Weights of a small GPT-style language model, trained from scratch on English Wikipedia.
Training: a variant of Muon for these matrices, 314M tokens, 9568 steps.
MLP neurons of a small language model. Each row is named by its layer, matrix (gate and up: input weights) and neuron, and shows model dimensions 48-175. Each number is 500 + 50 x the weight over its row's rms, rounded and kept within 0 to 999. Numbers have three digits each. A neuron's up and down rows have the sign that makes its largest values positive.
Before each neuron's rows, "fires after" lists the tokens most often just before its 100 highest values on Wikipedia text that the model never trained on; "fires on" lists the tokens most often at its 100 highest values on Wikipedia text that the model never trained on. A number after a token or word is its count.

fires after: "\n" 100
fires on: "\n" 100
L5.gate428:437511550517434567466425491499449485563421506515494480548481464567442541472461572491493492539508517569429521523513510467590525535469488552493472508569523562408585479480509534506559516509541452490467524413458499548544497440505486504430542530549537438488538499522453512548569388572507425413450491452581439515537516444409618569520432540558433525511521478532559570543468529483461468569462
L5.up428:409519520578402592485515452487525454468444483472531501552401510528454498498415533494475469463558426541458551391484497517593485537448485541486509494573553573416500505485450515519487476564535512430485526563465559525528403455520521519414545511506576468486553507502495486545501459553555488489487520468587405530579515542474579527527433532498458508574482495392495571514584531476430440577489

fires after: "am" 18, "com" 17, "go" 8, " the" 7, " Ro" 6, " mo" 5
fires on: "mon" 23, "ous" 12, "il" 9, "od" 8, "ni" 6, " same" 6
L2.gate375:436456489547462542568545536398440571477537550536473565380508456497455563485485477468533560580512531559465436542476511519467509476529519582424500436427550498480484513427564460554431465493662474503373464534437529400489541546516561442442538453482512489483438550504454510532464507456458515516534634533438459449521556501479470541498493489559409457537491499447480548556491480522513468525535
L2.up375:490453500534493550449495503415496621587490515473439579397535461488488488452479489533554550578477511377461545475521474532399510552459566498494542525506538414531567518514560480544508471529484516489432514582439559495458542579475531428388573504535575445473447527462457590502400464347482561525557543461487476509497580542470473585477537512569412502536545559399549433486503481492519474504517

fires after: " Jo" 19, "R" 9, " Ja" 7, "ur" 7, " Ju" 5, "jo" 5
fires on: "an" 15, "A" 15, "y" 13, "s" 11, "n" 11, "ur" 8
L3.gate44:512441513462448534546506566481542560506492534512505521536475486448555516501495577532531609525417469502551441611430512514493459577510489430521468551417553490507549433421385490531507542394501555478563520484423488515487481454471447433474383569469437505496443503570414476478550487501519459485449472514456539435443492495403443492490514508507435529530558541543454554465594405431478593469566
L3.up44:544480548520523516390535477471532521581392482494464478466532554562533487451512508527529516564505513549441535519477515534468466589489505504397544464453494454527518512420524473534454528460498521486580485511499569501559481335460409428521475540505378436452379385584524513375463539537550519526478562472532409456535599473437544524424563512556492446487568551530484495529533435513536496532518

fires after: "\n" 97
fires on: "\n" 97
L5.gate249:396506523469494569520509400468549494536428474512589566642550539562457448454500481555484515483498398592607543458496537414631483497520475449566515486517516540475543479416421553494511549563576566435566484547438545576511486518438459504536466452486521468425475519474540569497584561549540500385460502465538386505543568412475494510451548438466503524522385480472508501480487469471469486593531
L5.up249:388533481532464503479513482516549502554475460531570499572485526516519488478460466449458576508564451433538536501462532520517456584478520525492531450588539490506572486406456608519512500601556468511522540487425597477537430431534405488554465511422541487495462408470574498468515479586393482417545449476587463446536467448618538400451408515527568580533510475455511560455528463481484515470532

fires after: "s" 23, " con" 23, " S" 8, "S" 8, " Con" 8, " re" 6
fires on: "ce" 23, "fer" 20, "our" 17, "pe" 13, "s" 7, "tra" 6
L2.gate404:458541559601512568473568491469561455514611526514498526495511470549594485635562482484520436453514515420510535475500385523493489601423447445448570410525534476486459505483436484513546523486512505536512504532449544516492437519402558449472488392590539432520456519495538536553476535538441468492602504549479519522596563493472411442506507516537534525490554485547574612431526476523510550435537
L2.up404:512500466493489570548460482478527419594476484497539509526616556558466550461532484511535485435418538437423443392527489385413496578464478446507590503510438579456614495518559562514488488459525483442500423472514511497434512409474476424514477571449490529534493491467465485526584514582546421554500519484647433494425613502487572499567482569522535478544525469428476472465440423571562475585489

fires after: "\n" 76, "s" 4
fires on: "\n" 76, " (" 24
L5.gate110:434512567477453508469464446498495463525460530499525596534463438483419433553479524500427491513523453436516483470448490522553515567553444433471481492513515569430472609419470530484599507497551491500546484557524585476500508493546509522570447476547520396446437531460499479458550371484553498410484389536453423492568478625471576585466459505531524549499587528414511540434417453505458409590439
L5.up110:452520464530465516517522469496536486506444450442527472448540506485499458436412503517527473472483471348549485498432438548563510501492482508452528445536548522530441521438468497523539480498550595449464534546481477582454466502571532489482449451445523457408578545554442397578507418609501541446413507464517375539538391474537448563507439398495486502497542503498426506413425431508508453555517

fires after: " " 42, "l" 9, " other" 8, "m" 5, "k" 4
fires on: "s" 95
L5.gate456:538500535451358502386550622550534446509507501499424465480484587543491418464570496482440444476491486478557512514510507507513498428454531523476518427528531532439508573599626474543575515452514539461572507517559558449536531501410500551575560452505536446458411568512620485527562533491422450442593546539562386555506509488506535538570485510441560481506509470519517413524549477544483522570436
L5.up456:481533516475509497488535472506518511515519421495531435508493515504435523515508502478390461544546470478555523560497501500553506499512444480499467525478486483579438567397542506408557454576462508487443567500443532366457508590565574458408554480530536481530546516550397499425518497511452512511514435411524598464577467441453492521527561468582455395454493457510496465490499459597528532427416

fires after: "ed" 10, "red" 9, " E" 9, " C" 8, "or" 8, "er" 8
fires on: "d" 52, "it" 11, "way" 8, "id" 6, "t" 6, "in" 5
L2.gate340:490579453526500539526494540437553514406526396515550477557358467517413500427516398527492491526532465612434499489576477471421503529480601536501516494566554532452510512550561563568498486497463539471459438495499548566427440413493480501601479511499495428478553544545500495460459475552482517460544435506464517552517497500589477577454528493467585393483378517450499459539564475505477534455490
L2.up340:563511451504483442471606482510467541477436478409460475545457566370602402514470422486452521462462489593488441427502511470468450560461479469457512489533544503519534518529522514499496576517441504518502519502555474539496418548494479369531513494477394476484504518517511446546502488434454527502482514535510487499586569470584470615541541481486481464402384515525596461535411481499488434431453

fires after: "w" 16, "ur" 9, "te" 8, "st" 7, "ru" 7, "re" 6
fires on: "al" 21, "or" 21, "e" 15, "ot" 12, "z" 5, "o" 5
L2.gate466:489455529486438417598519424466561501514445490518456496484470467501449521495507451392511548525546564532519485447508496537513611491557456460431518486490502426456544599417407527471497525462566605468538517538499484480404556521587560536507472453622364475488503441433484487452460488496472477591415499567466611463517470564476502418608417428546472549469526508471506523554491546455519550455547
L2.up466:575443494445417563498565480456457530446460445455485439477619509445448494468502421402434528504424460554392435422415374507477453510576424495542578587494420397539495555445509508514480528473561404497484481511478495525449557526532546457516496436493540519502498502443502571520486384458557460521527528590468477535453504596418509540451479441548495538478526492474461439462578487350500490444404

fires after: "b" 27, " On" 16, "at" 12, "am" 8, "od" 6, "ing" 5
fires on: "e" 23, "um" 14, "ell" 12, "ing" 11, "el" 10, "es" 6
L2.gate245:484490507571486443505509523512536485423460410541502528474512506511444452506590456440557537528472505572572492472561561499581482389497532462523423461529532540534503594503506490518466425440423480496456578492515506445538554507471541545499370421531558623515457435499561528559436474596439484536518532486552432488535472401575500545627546484547463475515465497485572468538456433563455542638536
L2.up245:447407426510510503397467527537530528442496464520429563450459537500473520465422547501553491479458521467539540505524446484536486497570488542459525466485538380507453481446454403553542451577494550444439481509552537507563581589477471520547470479415442510456512531511542465520477427505491563479570479555596493503446432519428547445522498526452455463554502640458553526539531465415542541563450

fires after: "\n" 23, "er" 16, "ed" 10, " L" 9, "." 6
fires on: "\n" 23, "m" 12, "g" 12, "it" 10, "ight" 7, "ing" 6
L3.gate151:514558564505495527564474571445577538492454427471624466530553424505460434550541461485541577478474581478462389436496536485472547451556431531465506409557440598490412450466502607467472524555517436442425465512481543548535559402555516499555432461531448459479552527511528593588514532495532537496584539487513447540433546476528443520449545485459499542528548524530530478496508544463519508500468
L3.up151:474516550514482487512556487507517521427542481471488417426474427499549573429461436545490493541474555431442512583477545538476526518518472493523497432530452539498449494427489455451523527502508473567540429479389549542603451469524372414483659504513529468577533496521555521497539387435441404504465584537466558492570497469456486439459458470575446543509512490519617526502529519572507471528513

fires after: "ra" 19, " Ra" 13, "iv" 11, "bu" 10, "S" 9
fires on: "il" 48, "." 9, "ur" 9, "ban" 8, "ft" 6, "se" 6
L5.gate438:527462511475525468412405491543528459498493474496486538534435524608472491455499461478455597637536472510385526436451524568551459508481587481471542561547507512483495558418543503544523569541514466603566512486603464504526420495470563448528502465413472549518456484400493577467550456465486556560606496507484576493595483536476604550561468516536560456449465470587488512476567536455466519480527
L5.up438:517527470416482542437497565584555509474418437629493517457539511531479442474559426478505585623465425504432504531504516545495460467497433470496525548512569473441545519550501438580507447534604548489509489520528467472538547533534445493484423531529541589538539538517467453606470440458469519489458454523496600443442562424406500492583475459534549427445483385617507510567475481516466453608456

fires after: " as" 20, "s" 13, " For" 12, "en" 10, " for" 7, " be" 4
fires on: "s" 44, "e" 12, "-" 12, "com" 4
L5.gate82:518583465539513490361470476458471537449571487509544497537542508534534596480451434547477449532523494429441446453474448529479594514483461445606442468539450641516474441505530388557571433448504473541443403505559518474420458465504510426516551525473537448520542504540473504551555542458472474472488568454506450527465438524442543401435548455540447547428470500479560487429559550491492439605511
L5.up82:423509544457471481487496469516585474413400519422486484498522500465437513485531481546461532471450476562492495503485519474410466565503453486579546478477565489448418577514537408510453470512453462583486522419528501509530561513473469523503558527504448589559478528543594569510555519585567412488587549541502466493419529461542485506536522574512427500447494511454536630403465607467545442555392

fires after: " the" 16, "fe" 13, "am" 12, "ic" 6, "e" 6, "at" 6
fires on: " same" 17, "ct" 14, "il" 11, "us" 9, "ous" 7, " such" 5
L2.gate26:462462450485516416501476448474513515510472521296432573435519515533493486509476472586452544517475479434550545491508391574427495505501623544425494492508465514498500555489544415487478434504432524558418463415519464485541510565452604494517488474483443404478458596444456597507513423429571565543524562495491476544477448514538492483561556510486472482508487370538511560446451458553489525522474
L2.up26:455537488517442546530509423520583467619571474476416516382486575539492527560405536493604531508557519535487446391507591587548571428434557441505502509456494599498467456430478462545425544486512530515530505514511576555444502571453480482433516470473602518521525446499455592510505441440474526469519546471489461435494447516506511434548531568596514455490462530551472470546559517504550471544486

fires after: " " 27, " c" 21, " C" 7, "li" 6, "c" 6
fires on: "er" 24, "s" 14, "ter" 11, "e" 10, "lo" 5
L9.gate161:428561559418454536432578537537524445535465501501559555422484489562523501476483501511477547533511417563599482490460538469538503418472481553502406570521496553553531454531533454397546639491489484504512582479476549477471411615432529519495555555446484495532548559517488470535493546507493523439500435433585495431501549528538571516592500462444508422507486479554523542505367431465415535518496
L9.up161:536522620544626511535437453480528480513531388475449504419596547460549569401413496473499441551552555544554534454477509505558511417588547507524528570541470563556450545597467636452462487491578544508538492460469540552512499486508493501482533538449477531496539539543516501571543547526463536525452491500512441434566451475549493516612536484557405521464538490626536481524412433565441554497499

fires after: " b" 29, " cl" 14, "mp" 8, " g" 6, "-" 5
fires on: "lo" 22, "as" 13, "ill" 9, "ra" 8, "tt" 5, " T" 5
L5.gate34:523569538506471489508418548440573458442405550544556550538445566415523475553531537498539618472516466481531473487570471498435474475526445538419453411506565572494502508504473566512461523466466467407534532429460546435484445510497560504424478423469468501503481545507474478479592468512493546492488640483589473439486518429477483488466442450534485458437512534519539440541518491552497558514471
L5.up34:508470449509516520585533536575492506463474594380513532415516408474496433473552601638561445504496471503488530521499434514530522450411506458459520607458443530517598412422463477482527432446491487465483463468531495394525439542476528431413489426468513502538565439515499488498592454567535502512466483474534392591432507474496527464493439449544487498460517479543428452500517474515533513516520

fires after: " the" 71, " The" 12, "co" 9
fires on: "y" 48, "n" 27, "g" 8, "m" 8
L2.gate259:448425535487503541520385500580482569495519515474476548387542522371488453508447427518486500514474550510580449520491528471457453454474499506424579456617462454548563492517514435531547498497496562490441616480409516603512555467443510521494433465477396500519456554510526481482547570467519514541540450529504531493525513488521421502565477474551509529523512500543474517447397416483455520609570
L2.up259:469576506421434536530459544432464445506620547451403491478453512499526515533488444606393489456496440391543518559445497463473457455528505493459545481582455479547501537500468499505563379466603430536355461471556551471538489529504534426582454527521452459520466599471500427534437547522549545507484425450566476526470572519526450516514512538621470465537453529549490562489503473500554458546518

fires after: "\n" 29, "c" 13, "ir" 7, "we" 5, "ar" 5, "ce" 5
fires on: "\n" 29, "ed" 12, "l" 10, "ive" 6, "en" 5, "ing" 5
L3.gate315:534564522552585353544463430503430463548502562441530458477487536466516490470481448511491461485541505444461482563569457446527485545492558628532460485441507623561403472417500495495578517527555484455450444384426430465558512499400519439471456429481445445479460384551502515455524515479538583480540550495527481543456516484605533438492531482602539478446463606442484459476450429447566509538443
L3.up315:524513464531566512568468499452533448455464409559507470496506581477633522518518505432527467449427457475525491484381504482525436516453528553485492451481562597569502513513512443461433427542431582502492486469410553506466441518508528525637499535468500517498472623523556431460497516587562597518526515594454563542535524496598525529513453574435504399538470510522487543592479465394463483534462

fires after: " " 21, "li" 8, "gh" 7, "il" 7, "mar" 6, "ri" 5
fires on: "ter" 15, "son" 9, "ri" 9, " father" 8, "d" 7, "king" 6
L5.gate487:501624498477561477535537497556521521489495493520569574530453464584596493471424415581492475552497514561589545596430523591492534491510437531545501429536548494493432465547511572472472531510527573595524488440585483576555442464497559508494405511351441458534490521514453591537489562581489452466476511539562472445609461427514574472627581499415518466535512545561483589462410549490534507393491
L5.up487:566462399441538468454544503508473499496618556495504569610519439477507378511508469585475487506501497496532477522551443415511506443558498650458423439474489488563518490470425506370480508475527503406577600516457453545607454542534511509516510601486476514497457504479478480514449442429412402473470490521568420446513481494576551465508485561615544493518455510458437512492498473491521540482577